From a checkpoint of a small transformer trained on Wikipedia: learned positions.
MLP neurons of a small language model. Each row is named by its layer, matrix (up: input weights) and neuron, and shows model dimensions 256-351. Each number is 128 + 24 x the weight over its row's rms, rounded and kept within 0 to 255.
After each neuron's rows, "fires on" lists the tokens most often at its 100 highest values on Wikipedia text that the model never trained on. A number after a token or word is its count.

L2.up643 [118 109 109 136 124 130 146  99 119 113 143 141 124 129 135 104 100 121  95 103 134 141 102 144 135 123 151 131 137 138 103 143 124 116 137 128 142 142 142 107  67 121 140 142 114  95 147 120 148 133 131 130  99 121 106 145 144 108  81 112 124 129 118 129 116 151 109 137 132 121 131 186  88 150 127 142 149 101 156 103 166 114 135 147 133  84 116 142  98 104 119 126 130 155 236 109]
fires on: " =\n\n" 28, "\n\n" 19, " |\n" 12, ")\n\n" 9, " |\n\n" 8, "==" 6

L2.up756 [174  82 123 129 138 135 130 115 118 147 142 109 106 110 105 134 115 123 121  93 109 143 131 131 133  98 123 107  97 140 137 127 167 135 135 125 118 130 126 119 123 150 106 118 154 119 108 125 126 136 128 136 134 128 122 129 104 177 128 132 167 114 107 105 103 123 115 183 136 119 133 100 134 166 130 151  78 138 128 119 121  73 162 164 128 147 131 205  63 177  89 146  90 182 171  97]
fires on: "_{" 33, "^{" 12, " Pld" 6, " born" 6, "===" 5

L7.up932 [129 126 105 105 121 115 130 129 112 123 120 104 123 139 138  73  73 157  81 151 133 111 155 135 147 160 163 151 117 136 132  76  62 163 100 145 121 148 133 146 139 115 137 122 127 123 121 129 147 153 149 150 152 156 101 131 115 130 169  68 129  78 141 121 116 129 142  95 142 127 119 142 120 116 129 127 109 127 115 152 125 162 160 131  82  94 143  91 121 125 117 152 122 102 141 106]
fires on: " as" 27, " to" 15, ":" 15, " a" 7, " from" 6, " D" 5

L7.up794 [151 102 137 109 158 121 144  87 144 136 110  96 154  99 155 139 134 133 139 132 134 141 108 143 168 126 137 138 106 105 142 151 115 133 151 137 122  38 165 115 142  88  89 129 144 148 146 145 132  95 156 146 125 111 129  98  96 209 114 133 105 164 150 133  95 150 141 118 142 119 128 137 119 133 147 129 152 129 138 111 113 141 152  72 136 128 140 159 135 153 129 160  83 118 119 153]
fires on: "." 47, ")." 13, ":" 8, " The" 4

L7.up1170 [119 137 156 120 109 141 147 118 126 147 129 123 112 115 121  65  79 109 117 161 139 136 120 136 119 141 141 115 132  86 143 137 103 102  94  82 126 138 138 110 120 131 128 141 107  98 143 151 111 101  67 127 151 157 104 125 120 121 132  64  90 152  83 133  82 171 156 148 128 172 151 118 110 102 137 113 119 107 141 157 104 127 136 132 151  81 107 120 130 131 114 106 108 121 117 120]
fires on: " D" 35, " G" 9, "D" 8, " as" 4, " H" 4

L2.up1005 [139 114 105 105 126 156 147 149 122 139 151 131 150 138 114 136 111 206 118 148 132 107 102 132 127 139 110 150 106 160 130 137 100 167 131 158 122  93 154  97 122  91 158  95 138 166 112 181 134 141  97 156 114 102 110 145 141 142 118  87 124 192 141 124 112 120 117 137 137 103 100 142 111 154 113 174 147 130 103 125 150 134 129 157 123 118 109 128 125 136  93 118 138 112 117 125]
fires on: "==\n" 21, "===\n" 11, " Jean" 11, " was" 9, "\n\n" 5

L7.up1786 [103 145  87 169  72  86 127 122 100 104 119 127 115 133 112 151  89 122 112 139  56 146 173 104 135 130 158 126  97 115 162 149 197 132 139 125 140 130 118 168 130 107 151 132 154 119 117 110 163 119 125  92 146 124 127 111 133 106 123  82 148  99 117 119 133 136 101 138 102 178 172  95 110 141 125 160 112 118 124 116 156  88 132 102  96  99 156 125 116 133  79 153 129  90  92 136]
fires on: "et" 17, "ad" 13, " Pet" 9, "ober" 6, "ed" 5

L2.up1461 [ 93 136 136 123 115 108 138 125 118 124 134 140 116 124 123 116 107 132 138 139 132 126 129 120 114 120  78 145 172 113 110 141  78 131 145 133 176 119  93 105 142  93 101 124 109 190 159 135 115 108 128 110 109 137 126 136 112 129 123 140 112 115 106 140 138 121  90 166 146 137 143 157 148 122 138 128 100  94 170 122 117 154 152 145  88 115 137 130  82 158 116 124  97 141 133 136]
fires on: "ag" 24, "og" 17, " G" 12, "-G" 9, "G" 9

L2.up833 [130 114 104 115 137  97  93 130 161 146 130 157 129 144  81 135 144  98 126 142 113 152 158 189 158 111 125 133 161 122  94 156 141 126 111 149 187 117  97 150 150 128 113 159 145 122 163 169 139 101 132 129  97 105  97 120 115 117 102 126 129 130  99 143 144  98 111 145 119 124 146 135  99 102 149  99 176 108 142  76 108 125 143 132 143 127 142 143 114 129 145 161 111 130 162  94]
fires on: " G" 50, " Nag" 6, " Gh" 5, " GB" 4, "og" 4

L7.up150 [139 122 130 147 100 117 103 130 118 112 146 145 144 117 182 120 105  99 113 184  94 153 155  98 167 120 126 153 122 104 138 131 150 161  98 189 142 148 135 122 121  84 158 123 134 138  87  97 120 130  87 138 134 168 132 141 135 118 119 133 121 133 137 136 106 137 133  66  90 143 110 180 123 142 146 158 124  94 160 135 107  91 119 151 145 201 146 129 128 161 153 116 130 107 105 110]
fires on: " No" 26, "2" 18, " Length" 6, "ru" 4, " length" 4

L7.up507 [145 123 161 104 165 117 133  99 120 109 105 124 111 137  82 132 123 115 145 126 133 107 146 100 134 110 128 104 113 114 149 119 139 123 123 129 100 116 203 126 165 125 126 112 139  74 136 103 142 119 140 131 116 122  89 137 151 150  93 105 158 101 133 115 113 131 100 132 141 169  95 134 115 167 134 134 112 155 116 112 104 106  97 131 161 133 160 106 121 108 171 159 159 100 132 123]
fires on: " days" 21, "===" 8, ".C" 6, " years" 6, ".K" 5, " Z" 4

L2.up404 [121 128  95 116 100 127 142 118 148 116 105 119 179  94  91  67 156 130 133 143 142 181 137 129 114 124 134 142 121 116 138 113 132  75 113 171 126 148 132 158 102 143 133 137 139 133 188 148 138 183  75 120 118 128 127 101 150 136 132  92 144 110 110 137 114 149 135  96 139 129 130 122 132  90  85 146 167 111  90 131 126 113 115 109 136 180 123 118 107 120  93  80 100 122 121 104]
fires on: "as" 26, " while" 10, "and" 9, " While" 5, " weather" 4

L7.up472 [105  88 148 151 138 128 123 119 169 125 109 119 115 145 135 115 183  87 132 171 130 109  92 100  99 122 121 154 115 153 110 146 110  83 118 123 102 125 175 139 100 106 138 106 162 128 107  81 154 121  84 132 130 126 152 153  98 148  81  96  97 119 114 123 110 135 134 176 128  97 134 114 103 150 122 127 121  96 117 156 170 103 135 114 118 102 120 102 139 100 146 137 107 109  99 104]
fires on: "L" 24, " l" 14, " Ar" 6, "-l" 4, "cl" 4

L7.up1148 [161 128  86 107 118 117 150 140 143 112  98 123 154 124 141 124 148 106 102 124 110  81 113 134 140 130 145  90 109  97 144 106 138 141 113 116 143 116 125 129 115 128 168 148 124 101 112 155 109 128 135 149 101 108  85 116 121  80 107 112 128 109 136 160 139 134 139 111 147 129 108 160 129 151 196  91 124 144 118 117 140 102 133 122 160  89 116 104 119 126 153  98 125 112 141 111]
fires on: "\n\n" 20, " sp" 14, " f" 12, ")\n\n" 8, " Mc" 6, " and" 4

L7.up1245 [134 134 101 118  98 117 157 166 148  84 132 138 101 137 122 137 113 143 128  85 150 114 122 128 132 115 168 104 149 171 140 106 165 124 122 145  70 143  94 153 136 109  71 140 142 118 122 129 120 124 138 121  89 108 124 123  96 128  98  81 155 133 103 103 161 151 109 117 135 132 117 135 159 129 141  70 118 135 150 106 102 110 115 124 117  82 109 127  83 128 120 138 126 125 117 109]
fires on: " (" 48, " whom" 4

L7.up1990 [ 96 123 144 145 108 122  72 135 135 135 147 123 174 141 151 171 148 108 141 157 154 134 122  84 141 167 104 121 137 120 143 160 108 126 113 118  95 171 113  63 160 156 158  77 140 111 157 103 118  95  96  78 115 114 127 159 165 145 106  91 118  96 109 147 108 106 119 144 131 143 118 121 102 145 181 158 109 108 127 161 110 143  95 147 166 191 102 126 121 145 113  87 122 100 121 137]
fires on: " " 53, " of" 9, "2" 5, " Length" 4, " %" 4

L2.up1619 [168 141 135 132 114 153 107 146 107  99 124 130 136  99 101 130 135  85 142 136 113 160  74 176 180 140 140 124 131 114 126 168 117 130 100 142 114 152 127 100  76 110 126 149 170 120 154 126 124 145 130 135 125 146 116 133 162 148 154 151  98 124 159 130 167 151  99 131 155 109 133 111 120 108  99 126 140 112 122 137 112 154 131 104  92 103 105  53 120 101 149  81 163 189 113 123]
fires on: "Z" 18, "z" 15, " Z" 12, " process" 6, ").\n" 6

L2.up858 [ 97  82  94 142 146 127 133 121 126 136 115 124 107 106 131 100  83 113 143 100 133 128 108  95 161 164 120 135 137 139 124 156 117 138 104 146 113 109 129 176 149 122 114 161 126 126 123  95  79 156 130 127 127 155 104 118 131  97 111 114  98 126 119 119 108 125 114  59 121 118 125 133 121 112 137  80 100 114 126  85 123 135 140 134 143 106  99 123 134 154 130 129 142 161 111  97]
fires on: " (" 46, " Hor" 17, " Nag" 6, " Er" 4, " Qu" 4

L7.up1842 [133 117 127 169 129 119 144 192  73 136 117 161  88 124 128 123 146 116 147 112 151 136 122 132 154 134 138 138 172 118 138 131 125 129 100 149 156 107 114 124 138 170 122 112 104 122 110 123 106 137 122 127 124 128 134 203 109 148 104 155 162 133 131 126 118  94 141 119 136 141 120 140  98 113 157 159  93 150 146 126 132 149 138 125 113 116 119 115  68 121 132 125 182 147 100 135]
fires on: " |" 75, " " 11, " |\n" 6, ";" 4

L2.up1540 [147 120  99 119 122 114 143 113 135 111  98 134  77 151 136 104 125 120 152 115 119 137 135 143 108 116 128 153 111 137 161 138 116 122 122 133 123 113 123  92 132  94  91 167 134 145 100 106 120 107 126  96 155 161  97 130 133 102 161 136 159 150 111 127 171 165  99 122 125 132 132  86 108  82 126 167 132 118 114 159 133 134 139 147 140  89 124 135 102 114 131 104 131  99 130 139]
fires on: " up" 29, " together" 10, " out" 8, " same" 6, "-up" 5, " original" 4

L2.up1309 [ 90 111 121 112 112 136 139 113  98 145 120 121 136 129  99 132 145 100 119 124 125 116 146 118 173 162 115 179 145 124 125 125 119 193 115 132 149 135 131 133 152 131 125 122 119 111  80  99 141  82 110 124 132 116 134 182 121 121 150 159 124 140 130  90 137 139 130 181 128 138  96 103 135 171 137 118 139 123 157 146 106 127 130  98  83 122 131 171 146 146 164 119  96 104 128 161]
fires on: " c" 26, "-c" 12, "esc" 9, "ony" 4, "ices" 4, "SC" 4

L2.up956 [ 99 114 139 123 118 151 168 143  95 107 130 129 118 155 124 156 159 145  98 149 138 130 121  82 142 117 101 133 167 120 152 142 125 157 111 144 128 135 134 141 134 103 120  92 108 143 112  99 158 139 104 133 121 158 106 141 154 124 145 162 115 126 145 157 134 122 159 153  92 105 123 159 140 145 114 149 120 202  87 142 175 142 160  86 119 133 200 130 150 153 146 163 113 142 135 164]
fires on: ")," 44, "'," 20, ".," 7, ",\"" 7, ".)," 6, "}," 5

L7.up1198 [154 119 117 141 154 113 145  90 110 137 131 128 170 113 135 114 142 117 117 130 140 139  74 120 141 125 123  94 159  84 147  93 140 137 130 114 166 113 141  76 161  99 116  91 208 120 126 177 119 106 133 133 116 107 134 169 187 138 167 127 170 113 117 148  79 134 129  87 120 115  92 134 136 122 157 132 101 162 113 133 121 159 124  96 139 136 166 119 131 156 126 110 101 133 118 109]
fires on: ";" 46, " |" 11, ":" 5

L2.up827 [118 163 117 151 125 127 163 120  57 104 137 134 138 131 136 132 172 135 122 122 158 115  89 120 157 115  87 126 140 108  81 139  67  99 117 113 127 136 171 111 105 131 135 143  89 126 125 126 121 145 114 153 139 166 114 140 152 143 176 151 120 120 123  88 128 110 116 146 135 119 159 139 121 117  91 131  96 113 155 141 164 145 157 139 104 119 170  80 141  74 130 135 113 104 152 120]
fires on: " Racing" 13, " point" 11, " University" 8, " News" 7, " Journal" 6, " Institute" 6

L7.up1218 [158 114 125 133  58 118 123 119 141 100 126 123  87 156  93 172 138 129  69 118 132 159 105  85  90 138 147 119 162 126 116 131 153 141 116 167 106 197 133 111 149 102 143 177 111 104 138 159 115 167 112 134 131 130  83  76 122 150 135 110 139 120 163 147 156 139  95 112 123 115 103 128 133  91 156  99  80 122 107 109 161 136 106 130 157 108 150  83 173 133 143 144 135 125 128 144]
fires on: " one" 17, "3" 15, " any" 12, "One" 4, " Country" 4, " Jr" 4

L2.up396 [127 116 153 125 151 134 108 133 107 100  85  84 133 119  97 142 121 154 114 135 158  94 128  61 124 129  98 154 108 126 103 149 118 147  92 136 195 127 109 106  86 138  96 147 159 148 118 143 132  98 148 132 138 152 129 147 107 228 160 128 112  99 120 128 147 132 151  82 151  71 148  82 146 134 123 165 109 173 113 125 176 122 163 104 136 132 117 106 140 122 224  93 132  88 166 147]
fires on: " where" 26, " what" 13, " how" 8, " that" 5, " record" 5

L2.up844 [104  79 179 175  97 138 116  88 182 127 129  83 118 144  89  97 145 132 176 132 118 109 148 126 117  95 106 150 138  90 159 133  81 101 139 114 149 105 129 115 135 115 101 139 109  81 163 118 125 113 140 136 100 119 114  92 139 105  93 140 157 127 130 129 124 146 157 136 142 131 113 149  67 117 144 125 133 115 114 122 137 139 129 141 111 108 121 118 130 132 211  95 150 121 145 154]
fires on: "ur" 25, " New" 16, " Pres" 7, "ura" 5, " Gur" 4, " cur" 4

L7.up1027 [140  83 177 141 121 105 137 118 177 131 137 146 163 129  96 166 133 152 103 143  84 160 138  95 110 158 169 121 165 135 181  86 121 140 140 140 134 129 130 120 129  88  92 161  93 157 105 167 129 147 128 134 145 122 138  98 101 150 129 119 129  83 111 126 140 124 124 131 113 125 195 136  70 137 135 109 105 166 171 141  58 120 137 124 132 128 110 138 108 126 132 162 129 125 111 155]
fires on: "," 63, "." 9, " D" 5, " which" 4, "0" 4